Part of a small language model's weights: untied embeddings, 3498 steps.
MLP neurons of a small language model. Each row is named by its layer, matrix (gate and up: input weights; down: output weights) and neuron, and shows model dimensions 96-159. Each number is 200 + 40 x the weight over its row's rms, rounded and kept within 0 to 999. A neuron's up and down rows have the sign that makes its largest values positive.
After each neuron's rows, "fires before" lists the tokens most often just after its 100 highest values on Wikipedia text that the model never trained on.

L9.gate769,227,211,176,230,184,227,145,253,155,143,229,226,219,199,194,169,250,185,172,170,148,291,193,153,188,229,188,202,175,163,142,257,221,241,262,221,190,161,206,276,193,189,214,242,238,123,143,223,178,263,237,155,128,266,230,221,162,148,246,208,143,182,215,265
L9.up769,207,159,256,248,185,222,195,205,151,184,179,224,170,236,193,214,207,138,129,150,135,176,205,162,216,182,123,163,232,241,251,117,188,310,268,249,194,191,176,153,108,202,114,211,206,133,227,184,160,180,289,166,256,205,224,138,221,242,221,170,230,240,171,194
L9.down769,143,181,197,171,227,204,236,161,204,196,192,161,155,249,230,132,236,247,200,218,191,188,179,255,154,281,127,54,222,232,181,79,174,303,199,152,226,170,230,203,263,235,237,177,277,190,156,186,248,263,180,177,216,227,149,199,228,259,225,157,200,160,223,231
fires before: " |", ",", " in", "–", " (", "\n"

L9.gate532,208,248,272,170,217,189,217,274,193,235,238,224,235,179,164,219,230,119,200,120,212,245,178,265,266,189,208,148,229,193,206,111,169,154,127,207,180,256,187,196,177,269,209,232,233,173,149,182,210,161,183,155,118,188,159,197,282,283,189,250,203,208,275,267
L9.up532,160,261,209,199,133,227,167,188,203,211,210,152,220,220,196,224,155,239,235,130,112,198,200,191,153,210,166,225,238,145,190,186,237,203,226,227,213,211,192,212,241,259,172,193,158,209,237,199,279,275,193,186,140,236,180,249,256,195,262,144,239,164,190,235
L9.down532,149,305,186,224,165,161,220,275,253,177,227,294,135,172,228,189,192,210,322,190,262,267,192,203,269,190,160,123,235,213,232,199,172,231,110,154,252,190,161,250,276,199,173,183,162,196,209,185,198,201,225,121,183,199,118,245,265,206,182,215,300,273,143,215
fires before: " to", ",", " and", "–", " through", "-"

L9.gate666,142,173,174,210,170,202,219,246,200,217,246,204,230,191,184,231,218,215,177,217,169,178,238,177,149,198,224,156,164,178,203,188,180,154,167,197,148,203,147,203,198,170,121,179,193,265,224,161,199,199,155,156,260,203,175,234,203,151,198,210,317,206,299,193
L9.up666,225,196,195,282,159,193,274,178,272,225,200,203,227,131,162,170,160,174,136,244,157,237,159,69,195,148,221,297,201,204,140,181,215,222,224,199,198,179,181,201,186,169,198,236,190,140,157,255,207,236,223,294,194,186,224,199,177,143,221,223,246,176,212,177
L9.down666,224,214,197,160,171,212,189,211,164,133,149,197,248,152,200,198,227,125,179,206,191,191,213,212,176,244,191,222,231,238,195,157,167,227,203,149,110,192,190,192,239,214,177,278,255,150,223,186,184,133,209,181,141,203,273,203,261,122,214,197,195,133,235,211
fires before: " |", ",", ";", ".", ":"

L4.gate365,216,211,198,178,225,132,201,218,125,240,180,156,191,230,172,171,193,224,190,198,244,130,149,136,222,153,125,174,148,266,181,228,188,213,147,253,206,199,200,237,190,239,240,198,251,207,107,160,267,204,250,179,192,224,280,164,233,170,179,137,281,164,183,171
L4.up365,182,240,145,197,124,268,295,124,164,233,219,157,216,217,145,157,215,126,165,208,171,232,160,179,180,172,172,260,254,163,128,170,211,234,207,180,235,153,215,244,194,151,215,253,268,216,225,166,273,213,175,242,217,249,216,248,203,162,269,195,231,200,219,150
L4.down365,192,168,195,201,156,239,139,173,257,215,224,246,259,230,194,224,214,190,192,171,206,171,266,222,176,253,188,100,112,212,235,232,166,237,194,193,290,210,228,203,262,209,234,202,187,186,208,244,209,161,218,210,214,257,252,143,182,194,205,240,230,122,237,236
fires before: " |", ",", "\n", " ("

L8.gate430,182,168,191,202,196,215,223,256,165,182,176,235,202,219,130,255,260,163,236,277,212,203,211,246,146,153,192,162,233,122,180,143,176,217,260,161,176,206,164,197,197,245,155,156,147,166,213,277,238,187,124,183,250,196,163,193,199,290,183,185,171,239,194,160
L8.up430,201,162,131,180,193,164,241,162,243,192,197,180,210,252,179,278,225,244,180,258,203,166,230,254,187,211,163,251,275,182,214,128,194,203,260,185,238,178,228,208,218,167,98,118,168,246,231,257,238,212,154,232,246,257,187,165,205,171,230,244,187,273,214,263
L8.down430,285,251,201,138,257,180,229,138,208,201,131,206,270,179,94,144,152,171,241,209,205,216,175,227,237,213,180,152,206,129,244,244,155,178,240,166,216,206,181,243,235,124,268,136,219,170,151,189,159,211,204,160,184,205,141,187,201,195,218,208,227,195,158,188
fires before: " as", " by", " to", " in", ","

L4.gate186,166,143,204,175,219,212,241,161,196,130,193,185,261,237,102,204,219,180,219,144,224,136,196,166,198,142,176,177,197,186,233,224,227,208,200,174,223,235,206,215,219,147,138,185,187,126,276,270,151,246,163,229,174,171,238,170,219,236,242,216,208,201,184,215
L4.up186,161,152,139,205,169,239,154,160,240,233,140,189,170,261,231,206,146,212,137,217,171,168,249,203,213,166,261,185,232,182,110,232,180,210,198,245,211,140,190,191,197,254,215,199,197,165,178,224,220,114,214,266,238,150,185,190,214,214,185,208,181,184,289,229
L4.down186,146,225,191,190,247,275,168,140,160,232,223,205,200,162,188,190,183,238,167,164,162,198,181,228,198,225,174,95,193,189,170,201,221,205,207,192,164,211,254,214,211,261,168,220,237,164,173,165,184,229,217,197,210,113,176,205,201,141,179,135,235,114,219,125
fires before: "="

L2.gate752,178,183,218,219,158,242,189,149,151,311,155,209,178,204,185,163,226,111,133,182,221,186,191,223,184,303,119,101,237,214,201,229,215,220,132,151,216,208,203,194,219,181,192,231,225,177,207,123,173,213,308,211,151,183,188,210,193,178,181,143,209,182,166,300
L2.up752,217,119,221,169,211,226,268,128,184,271,160,227,195,182,184,130,190,143,210,199,219,198,221,199,150,274,217,131,230,165,168,224,194,203,111,198,268,183,172,261,205,191,175,179,290,173,216,222,139,182,285,236,134,121,194,143,131,213,170,164,221,156,153,237
L2.down752,235,206,181,309,256,158,197,175,196,225,151,146,275,213,275,189,158,177,212,211,177,239,200,163,229,205,251,232,192,186,246,222,202,182,207,198,241,221,204,195,252,210,199,164,204,215,210,227,262,200,158,198,179,194,200,200,212,134,300,239,226,163,215,233
fires before: " |", "%", ",", "5", "4"

L7.gate472,176,181,171,220,178,196,253,271,197,158,244,203,143,158,252,49,200,246,145,241,211,279,181,206,177,214,241,230,185,168,256,172,188,286,161,123,230,184,202,131,222,248,232,146,272,172,171,196,247,183,228,257,157,181,201,121,214,179,146,234,239,184,221,255
L7.up472,206,243,179,216,220,188,153,234,230,163,240,234,169,187,198,141,163,228,221,181,173,274,271,188,189,128,159,229,202,157,226,134,145,244,209,254,236,188,223,145,193,247,188,236,182,219,189,163,235,203,206,199,183,223,235,169,214,208,236,221,197,191,195,170
L7.down472,160,186,218,150,223,210,176,186,199,205,224,168,207,229,240,213,247,105,230,176,112,178,168,231,151,222,203,98,206,222,200,194,189,133,208,206,155,204,217,319,130,122,158,213,190,168,242,146,179,194,177,266,300,195,198,293,217,203,206,201,154,253,199,195
fires before: "-", ":", " |", "A"

L9.gate305,180,236,150,171,241,220,261,208,216,188,218,192,203,190,239,216,165,152,169,255,233,137,286,229,178,213,248,172,193,121,270,266,213,166,132,154,185,213,246,207,116,294,169,142,250,253,226,247,257,245,179,182,256,138,174,232,195,118,279,188,166,180,185,241
L9.up305,216,239,162,296,134,217,267,161,217,229,158,176,159,209,251,166,192,175,149,210,218,170,246,152,232,241,290,249,202,217,213,177,228,208,161,162,222,177,245,242,140,240,241,216,158,212,193,214,235,194,208,200,209,164,130,221,198,132,293,188,229,180,187,177
L9.down305,219,171,241,169,186,156,200,225,166,274,177,152,127,218,263,198,213,171,224,220,186,155,248,190,209,207,233,142,195,206,232,178,230,155,178,161,271,243,200,194,181,265,228,136,187,138,153,157,234,230,263,239,171,182,134,144,182,187,195,158,306,166,260,158
fires before: " (", ":", ")", "\n"

L7.gate359,173,204,209,208,172,199,222,185,162,191,176,210,241,216,228,197,208,190,200,197,208,207,121,199,190,227,184,166,188,125,268,260,153,159,206,178,119,254,221,269,163,145,206,297,230,192,235,212,191,242,155,150,195,164,181,170,161,191,131,171,264,161,184,192
L7.up359,196,166,171,192,205,208,146,164,226,107,230,151,181,218,249,216,147,147,240,193,258,193,222,248,184,175,195,201,188,221,187,202,158,205,169,218,217,208,270,241,140,193,213,217,228,164,242,159,179,202,227,179,160,116,185,155,224,245,168,93,251,173,181,235
L7.down359,167,168,231,244,171,190,247,147,212,207,228,191,220,129,217,200,217,260,205,168,234,239,217,226,157,181,238,163,208,217,192,251,225,268,255,158,240,216,246,217,222,214,118,227,159,235,216,110,234,213,222,185,186,152,160,230,181,195,205,227,208,113,194,145
fires before: "="

L7.gate924,200,244,216,117,142,306,221,216,223,221,241,183,292,214,113,271,220,195,236,221,198,183,231,191,179,154,159,192,300,294,217,220,218,189,166,219,190,216,219,228,225,182,175,192,188,192,220,150,180,142,256,224,169,198,269,187,191,175,187,193,206,150,156,230
L7.up924,240,267,286,228,225,132,221,196,132,255,202,162,195,237,241,201,247,132,187,254,244,156,165,211,202,244,203,215,192,196,312,200,211,209,153,208,193,212,217,177,174,199,153,240,170,210,210,199,217,185,226,229,232,170,225,200,201,131,270,130,203,188,155,222
L7.down924,237,237,194,171,192,165,180,196,159,254,220,183,210,230,206,141,142,124,219,162,155,183,237,168,171,202,205,175,196,179,229,245,238,254,184,161,184,211,204,295,126,181,215,159,194,193,189,218,206,217,197,186,177,222,162,143,127,107,173,181,204,264,201,231
fires before: " |", " (", "\n", " –"

L8.gate782,235,265,130,177,181,237,210,204,145,202,220,236,189,211,269,173,215,252,172,209,213,167,166,244,202,189,222,186,187,268,212,202,142,137,156,172,249,209,77,247,228,193,204,188,110,176,200,179,177,195,178,189,179,183,229,171,204,151,195,227,169,194,269,174
L8.up782,243,225,168,217,192,167,224,123,200,180,157,172,208,264,161,167,182,242,174,189,156,196,200,236,215,184,201,156,192,200,144,168,180,149,137,199,274,276,131,259,250,205,136,141,177,169,200,215,193,230,211,127,192,179,201,203,184,208,182,249,180,211,244,160
L8.down782,200,213,223,183,155,228,192,213,229,167,236,147,124,181,148,197,157,207,270,192,213,197,200,256,183,194,206,169,206,192,202,163,139,130,153,217,318,254,180,224,184,269,169,133,236,191,176,217,196,164,168,235,197,161,247,181,155,143,275,195,169,222,238,144
fires before: " of", ".", ",", " in"

L9.gate39,203,214,180,228,196,183,159,200,121,219,244,197,175,265,210,221,219,126,207,221,220,249,203,207,151,177,242,224,271,227,210,247,195,217,237,260,202,197,245,221,186,256,158,129,164,162,213,272,115,279,178,213,242,178,210,192,234,145,214,196,195,155,122,153
L9.up39,162,202,156,198,224,212,192,163,207,195,158,211,229,139,129,164,241,262,234,207,240,200,176,213,199,142,204,156,165,142,198,226,164,144,145,200,173,192,176,235,265,174,122,210,219,289,118,282,274,237,185,184,143,214,217,220,168,292,201,168,230,193,158,175
L9.down39,172,210,253,211,181,249,220,255,163,227,239,145,145,231,211,169,227,260,188,253,186,223,231,173,227,105,205,227,217,189,250,194,194,205,193,133,172,241,180,169,113,220,152,218,232,167,196,154,232,160,178,224,239,84,178,221,290,201,179,111,229,182,160,206
fires before: "|"

L6.gate913,250,300,140,172,245,172,151,248,216,197,182,212,153,210,229,235,277,213,197,225,158,197,266,188,129,147,250,241,216,213,237,187,146,204,236,157,171,194,178,184,131,206,111,183,158,229,254,242,194,194,228,171,276,257,183,195,243,206,207,205,175,261,245,215
L6.up913,277,232,199,196,239,325,144,219,210,206,143,219,190,230,229,186,244,191,252,187,192,207,172,136,162,167,221,208,197,169,158,204,198,285,253,215,177,141,182,205,155,181,187,238,240,173,157,182,217,211,98,161,191,208,259,231,235,246,198,197,197,295,246,224
L6.down913,267,269,231,215,178,185,162,186,164,192,162,307,249,234,142,216,124,226,229,164,283,217,273,180,204,209,227,89,200,116,199,174,156,185,89,204,168,222,266,257,156,153,194,193,195,226,216,167,196,205,170,188,172,155,258,183,236,223,210,202,215,197,309,249
fires before: "nt", "d", "\n\n", "nce", "=", "en"

L6.gate434,186,159,217,235,206,151,188,185,182,229,167,193,166,240,226,143,128,241,329,184,213,262,193,231,204,198,257,201,174,221,219,182,182,223,187,117,194,179,183,106,184,238,183,166,161,127,218,162,158,218,234,233,327,186,205,244,216,189,168,132,232,162,213,170
L6.up434,145,107,197,256,192,217,190,143,233,218,205,183,144,208,220,169,224,182,168,186,210,146,212,179,157,238,235,245,191,213,246,287,268,187,214,286,152,172,181,187,185,168,217,236,204,234,262,225,242,218,256,161,233,158,247,168,182,224,178,133,180,251,156,277
L6.down434,224,168,225,230,247,156,227,162,270,183,143,196,213,142,227,226,159,252,280,170,170,232,198,267,256,209,255,189,256,230,129,248,172,192,153,189,234,217,226,172,144,211,189,203,173,196,231,105,157,169,198,182,194,168,201,229,220,138,151,174,158,238,242,174
fires before: "="

L6.gate970,216,253,244,269,173,141,177,178,131,175,257,180,237,225,161,275,134,196,166,177,152,201,167,171,157,205,201,180,186,235,231,202,175,262,213,169,174,227,241,177,179,247,195,231,260,153,177,210,169,229,181,240,231,171,178,224,236,183,186,133,263,222,246,219
L6.up970,147,253,154,256,174,209,193,210,280,177,216,73,255,188,279,207,220,216,157,162,189,217,241,226,227,212,142,214,162,170,234,276,265,174,109,207,250,219,233,179,168,208,194,195,170,230,135,189,180,175,185,179,162,210,142,158,190,139,241,177,182,242,217,189
L6.down970,223,188,212,284,204,185,143,190,251,155,210,182,256,223,166,147,133,172,195,185,142,164,196,146,251,207,162,0,214,197,206,193,200,211,165,204,187,185,239,232,226,197,133,241,162,134,160,162,232,199,182,179,271,231,171,197,199,170,216,183,198,224,244,255
fires before: "-"

L2.gate415,195,177,166,208,285,177,259,209,203,273,137,305,150,200,230,144,169,204,218,181,157,149,276,244,142,184,205,230,205,245,152,207,241,205,287,242,211,177,248,119,152,218,259,150,197,179,146,158,181,222,158,238,232,145,154,247,282,227,256,282,220,101,124,165
L2.up415,235,204,143,149,244,168,186,221,236,231,190,240,225,205,227,215,149,142,212,141,107,199,238,288,205,224,210,203,158,189,206,168,179,298,193,247,200,174,208,201,160,219,263,186,182,196,150,181,176,254,195,172,294,223,235,159,239,149,236,127,246,157,119,181
L2.down415,251,191,266,157,192,221,242,154,204,253,212,188,277,198,240,164,233,190,209,187,243,224,255,235,156,217,190,77,112,235,177,119,205,256,171,184,227,254,172,210,252,145,256,178,226,211,185,156,246,212,187,225,200,159,159,159,219,219,190,188,181,165,185,241
fires before: ":", " /", " |", "\n", ")", "-"

L7.gate83,173,177,181,251,117,178,217,143,177,186,221,161,164,201,204,175,190,211,204,127,165,190,157,190,208,178,129,259,210,272,216,174,175,250,230,234,108,187,111,169,148,218,136,174,205,191,196,223,169,240,187,260,196,282,154,129,238,203,162,180,207,135,264,150
L7.up83,168,166,245,269,184,171,181,188,170,90,285,177,148,193,222,205,140,211,235,171,184,162,202,131,214,136,157,172,250,165,182,195,227,235,178,262,166,177,134,100,121,177,222,184,291,236,196,149,156,147,219,175,180,196,200,150,235,203,140,178,224,146,201,223
L7.down83,277,169,254,161,185,236,208,101,267,272,254,197,243,227,182,210,194,212,172,237,191,179,169,157,194,176,231,169,146,209,239,185,183,212,171,191,164,192,161,136,158,180,143,215,151,297,209,162,214,247,246,178,227,174,197,247,206,277,182,216,224,175,270,95
fires before: " January", " May", " October", " December", " August", " September"

L6.gate328,176,272,205,215,151,241,172,207,94,197,164,216,192,228,229,216,171,185,235,161,208,117,156,106,212,256,141,248,231,244,262,189,211,161,208,175,194,190,201,298,148,191,268,192,204,233,235,200,194,203,174,251,224,265,247,200,273,231,212,198,258,187,157,213
L6.up328,144,278,240,251,179,186,220,194,191,222,216,214,222,210,244,220,226,189,163,125,130,188,150,253,217,242,240,170,162,273,101,198,161,164,204,138,157,231,295,204,264,162,250,213,144,265,206,232,178,205,175,205,239,226,189,334,157,207,263,205,155,236,204,187
L6.down328,229,158,215,213,204,157,158,265,222,207,154,260,207,178,189,205,222,218,294,230,257,275,198,173,162,210,236,281,186,250,239,159,174,221,180,195,183,175,191,204,227,163,197,216,217,190,161,148,164,159,267,216,206,226,174,152,149,159,221,194,158,214,220,147
fires before: ",", ".", " and", "\n\n", " match"

L6.gate997,168,123,189,241,200,124,266,226,223,217,170,160,158,195,186,244,243,265,197,232,184,214,247,202,258,140,227,190,264,188,191,251,185,227,213,214,138,264,218,186,153,111,185,245,230,203,211,232,212,200,255,158,190,195,236,146,329,153,147,218,203,261,141,164
L6.up997,237,239,192,193,194,209,225,202,232,150,219,185,251,129,248,278,228,197,190,163,183,186,218,260,265,173,299,229,146,173,254,142,174,274,208,141,210,229,170,189,183,220,217,213,174,206,142,155,144,165,243,182,171,281,253,252,340,139,209,245,214,241,227,162
L6.down997,173,220,247,149,209,161,217,144,183,149,250,253,186,161,198,169,154,209,205,124,219,267,172,171,214,95,149,175,224,160,211,177,200,135,137,188,198,197,193,261,269,263,198,147,190,140,174,191,149,204,172,163,286,245,238,194,189,181,230,268,196,126,240,204
fires before: "=", "f", " the"

L8.gate234,227,268,194,203,201,178,205,249,240,192,224,209,183,155,249,232,139,191,184,217,202,190,201,232,200,196,155,271,184,150,219,217,191,197,194,210,140,203,191,248,141,275,195,236,181,249,197,222,110,233,225,230,182,177,131,187,185,220,239,179,175,149,223,257
L8.up234,240,144,207,206,151,164,139,201,219,178,194,205,236,142,231,166,166,257,206,130,249,195,125,204,304,186,310,234,194,238,188,198,187,246,209,312,180,277,192,245,227,173,164,226,160,203,183,148,255,287,144,275,242,216,161,191,185,169,194,238,183,165,206,158
L8.down234,206,184,266,190,230,271,166,245,182,162,252,234,216,161,212,230,195,190,175,90,237,200,178,164,238,155,243,282,189,116,182,196,249,140,129,199,176,226,229,195,218,291,159,247,170,210,182,149,237,236,195,236,187,207,177,193,257,168,241,98,225,208,186,205
fires before: "-", "|", "gress"

L2.gate556,115,218,199,200,167,240,184,241,215,195,248,202,161,195,182,230,172,225,175,202,222,251,187,191,179,162,263,180,224,186,200,201,207,203,233,119,202,246,116,277,171,199,221,212,223,257,238,237,218,195,181,213,194,278,234,252,177,253,176,242,245,96,190,213
L2.up556,154,230,211,211,255,181,216,230,151,175,235,213,169,126,209,270,123,185,160,215,212,246,267,199,157,157,299,210,208,235,283,243,218,211,204,170,274,242,118,180,159,223,223,259,179,265,180,181,136,201,190,241,191,268,215,233,188,225,217,169,212,165,243,237
L2.down556,206,225,199,192,237,232,192,232,214,201,207,223,285,220,221,142,206,226,164,193,219,228,229,158,233,109,236,124,144,186,219,182,241,210,218,260,159,247,171,176,238,172,198,217,221,235,190,183,168,205,170,167,199,212,206,160,220,134,241,202,213,206,198,172
fires before: "|", " |", "–", " the", "s"

L6.gate704,177,184,236,209,211,211,207,200,179,194,204,186,213,218,183,218,201,210,183,152,214,185,209,159,190,173,241,237,240,144,209,263,179,198,161,214,301,189,168,272,116,236,203,180,165,146,173,245,195,178,173,193,219,209,266,210,246,165,152,209,302,245,142,314
L6.up704,203,225,186,188,134,229,181,274,198,174,192,199,187,194,193,174,299,199,187,133,208,235,214,149,229,110,211,204,238,198,180,196,190,173,200,167,287,117,312,189,186,207,270,198,199,149,221,192,146,221,162,248,206,201,290,193,167,165,164,210,278,217,165,196
L6.down704,210,158,195,235,208,203,197,209,175,163,187,197,200,185,166,205,205,232,214,204,240,151,207,193,193,184,256,142,197,219,122,146,156,174,188,167,212,160,223,181,200,164,235,251,186,161,221,155,156,215,200,211,175,242,211,155,184,224,184,159,202,150,199,218
fires before: ".", ",", " |", "\n\n", "\n", " in"

L8.gate231,236,193,208,226,140,139,161,213,208,335,212,191,153,200,295,191,129,245,251,235,168,218,197,215,153,195,156,265,253,193,239,215,177,200,193,274,229,180,214,197,184,173,246,179,201,211,198,171,252,223,193,231,257,223,236,251,206,175,259,261,188,168,89,232
L8.up231,233,177,192,150,240,152,188,197,184,182,183,208,225,174,224,144,289,170,117,188,170,194,151,174,174,241,209,189,179,208,145,255,167,182,258,140,173,211,237,193,208,287,116,134,195,261,212,231,161,162,180,169,159,198,189,193,134,254,194,184,253,250,195,215
L8.down231,244,150,189,180,153,166,208,190,175,175,160,209,138,208,151,116,204,157,212,163,173,186,170,183,180,246,212,210,257,202,156,219,83,200,205,213,166,188,138,183,156,293,211,225,136,171,132,245,168,221,204,243,212,217,171,202,167,152,207,240,245,190,252,148
fires before: "|", "-"

L8.gate394,173,118,223,191,251,197,233,289,219,212,206,252,279,244,212,142,228,153,206,209,169,172,145,281,215,222,196,211,158,211,199,111,204,150,190,204,165,149,193,139,154,221,201,117,215,193,172,165,167,208,266,298,213,202,192,187,239,90,164,231,281,193,233,142
L8.up394,167,210,115,214,162,191,218,228,231,226,230,124,208,187,182,218,220,166,165,213,252,180,164,188,216,216,202,178,208,176,204,197,223,255,203,217,238,214,255,204,215,242,225,186,192,229,259,182,186,213,202,210,252,193,203,102,223,191,148,199,229,195,194,203
L8.down394,248,209,213,254,180,245,198,233,265,249,214,209,320,129,177,216,184,139,230,141,235,216,242,182,212,192,129,99,140,151,172,177,271,261,262,188,235,197,239,223,199,208,165,230,189,178,166,178,164,158,185,213,196,224,180,143,188,200,183,133,234,250,208,303
fires before: "-"

L8.gate245,210,249,135,182,224,262,216,270,230,191,205,184,140,170,236,164,186,193,261,194,212,186,274,181,177,206,186,220,219,173,176,220,186,225,185,160,240,209,221,202,132,211,194,149,206,227,171,151,195,161,266,203,148,172,237,112,166,172,244,181,241,188,235,176
L8.up245,250,235,178,172,226,201,239,176,249,235,177,234,181,230,176,212,245,180,212,176,174,196,260,185,129,252,200,196,296,192,198,98,193,266,182,209,227,208,275,220,141,238,192,201,237,176,185,135,170,212,162,248,187,211,187,166,196,254,312,155,225,228,173,288
L8.down245,221,234,225,179,210,173,197,241,174,174,228,198,174,182,274,223,201,198,163,265,169,182,224,256,135,207,244,61,224,191,159,149,163,235,98,218,222,263,251,236,178,195,163,176,227,215,130,276,229,128,214,169,181,197,268,194,227,251,214,261,256,207,262,171
fires before: "\n", " (", "=", " |", ".", "r"

L6.gate680,262,195,266,216,213,172,195,141,231,312,140,208,156,228,219,228,152,232,156,198,209,176,250,141,174,113,190,206,274,189,220,183,227,199,206,231,227,171,141,179,242,191,229,246,217,211,169,121,192,220,221,218,207,156,153,168,165,181,237,184,277,174,167,230
L6.up680,235,196,205,182,223,196,221,166,93,209,207,193,214,194,116,253,222,153,244,167,234,170,183,188,169,218,134,142,212,140,233,157,242,173,121,142,105,213,200,229,95,176,171,207,228,249,272,188,105,159,222,155,173,147,221,146,209,115,168,240,172,215,215,217
L6.down680,229,119,196,138,232,196,175,191,188,151,259,187,192,138,255,202,253,147,201,196,174,223,256,228,207,266,241,190,241,178,219,244,170,231,223,171,170,173,213,164,107,183,242,147,213,152,192,155,258,173,164,149,168,155,118,155,207,176,223,225,203,200,218,248
fires before: " |", " ha"

L7.gate407,243,187,230,241,136,196,290,198,263,207,213,170,220,134,257,181,171,214,240,148,246,179,196,190,205,126,174,178,228,161,158,207,229,188,191,231,201,122,227,190,208,189,203,193,164,169,172,177,53,132,197,199,227,258,206,219,257,216,215,165,237,201,180,263
L7.up407,173,240,261,206,182,122,256,183,159,219,292,191,241,145,239,237,159,232,213,174,219,197,199,193,238,171,212,175,188,157,161,155,221,155,219,238,216,172,192,145,222,158,160,245,187,161,155,254,139,112,213,248,214,315,233,133,179,221,147,186,199,210,213,274
L7.down407,282,207,193,228,184,179,199,226,206,190,199,198,254,274,276,182,204,226,283,167,244,238,238,183,244,117,216,259,214,198,166,228,281,214,218,214,118,183,270,209,230,159,173,181,96,192,211,225,163,213,205,162,227,210,186,294,232,333,229,188,185,189,197,172
fires before: " August", " March", " May", " January", " July", " October"

L2.gate529,213,209,187,249,233,183,162,206,229,189,273,235,203,235,226,173,250,224,314,241,230,207,217,249,186,229,223,199,188,188,194,132,203,238,194,158,213,240,240,197,148,247,192,210,256,199,132,231,220,218,199,234,188,169,170,217,215,205,163,217,150,220,177,193
L2.up529,190,243,189,255,250,173,197,178,298,213,224,171,192,193,222,184,250,293,263,139,161,209,218,234,187,245,177,237,172,192,168,135,194,226,196,237,232,241,194,193,164,321,251,197,237,134,162,206,274,215,196,249,183,156,214,164,227,208,157,230,156,216,222,177
L2.down529,239,195,219,168,168,234,177,162,249,249,216,177,234,237,262,220,163,228,245,215,170,200,227,124,257,212,199,0,126,180,130,181,190,245,203,150,222,200,183,167,126,254,226,180,203,172,153,193,245,248,265,176,175,168,225,179,185,227,153,196,247,260,207,274
fires before: "-"

L6.gate380,172,256,212,191,230,186,255,153,228,211,153,164,156,212,208,185,178,161,179,208,178,215,207,222,293,233,205,182,268,180,208,179,159,222,270,187,148,240,217,169,212,196,249,218,237,177,194,156,207,233,235,185,140,98,222,224,209,223,250,211,169,231,238,231
L6.up380,189,188,254,127,129,177,210,122,253,139,217,180,185,169,171,153,256,136,167,176,188,165,254,216,121,222,297,144,251,119,177,152,210,166,207,127,235,126,210,174,217,267,213,247,139,180,170,179,176,245,269,144,165,204,223,205,196,200,221,238,157,266,157,256
L6.down380,241,222,103,240,145,194,213,178,157,187,188,178,170,190,166,129,193,227,185,225,279,238,156,191,200,199,128,88,199,246,171,278,183,263,255,139,217,224,151,254,175,225,165,220,208,238,151,267,223,233,203,222,150,133,256,214,202,239,228,210,193,108,160,183
fires before: "="

L9.gate626,281,207,186,197,211,216,229,212,138,177,212,225,175,193,150,242,231,178,182,197,235,148,184,190,254,232,215,172,217,175,186,216,135,182,240,238,133,227,206,178,210,191,271,207,212,221,253,255,225,185,242,184,242,227,179,202,192,299,188,165,246,185,202,196
L9.up626,202,181,237,255,214,204,249,194,110,141,148,235,163,205,139,233,196,151,228,203,281,170,202,144,256,126,229,237,99,247,145,157,175,165,255,178,180,230,194,279,324,154,225,193,232,238,162,189,279,206,200,161,228,204,189,168,158,165,150,193,109,268,267,240
L9.down626,201,219,153,228,220,126,215,251,312,156,174,176,237,191,185,206,239,236,249,217,229,188,222,245,258,227,181,1,228,228,154,198,212,211,138,197,179,226,303,199,243,226,270,113,170,208,239,266,136,191,172,138,205,159,188,207,225,249,169,271,235,120,186,227
fires before: ",", " the", " he", " they", " it", " in"

L7.gate1018,236,173,260,246,231,250,174,226,226,180,139,227,227,203,240,219,198,160,233,141,165,170,217,142,239,247,205,199,196,261,228,152,137,97,98,177,134,232,206,255,144,225,184,215,181,230,242,205,216,279,178,181,160,195,210,175,217,202,185,198,192,195,209,239
L7.up1018,228,177,122,208,211,197,177,174,186,266,236,261,170,91,213,198,174,161,216,127,177,216,150,208,142,245,187,182,137,230,258,165,183,229,162,160,192,142,139,202,134,179,264,161,231,185,147,168,147,166,294,177,212,249,209,239,221,184,222,216,197,230,227,217
L7.down1018,173,206,262,200,234,224,225,149,210,216,182,154,231,223,181,233,198,178,240,176,192,181,169,163,228,196,203,107,218,163,206,166,195,254,134,146,219,224,268,268,168,174,264,171,217,215,151,258,215,127,213,154,154,217,166,163,215,221,253,220,175,151,262,190
fires before: "="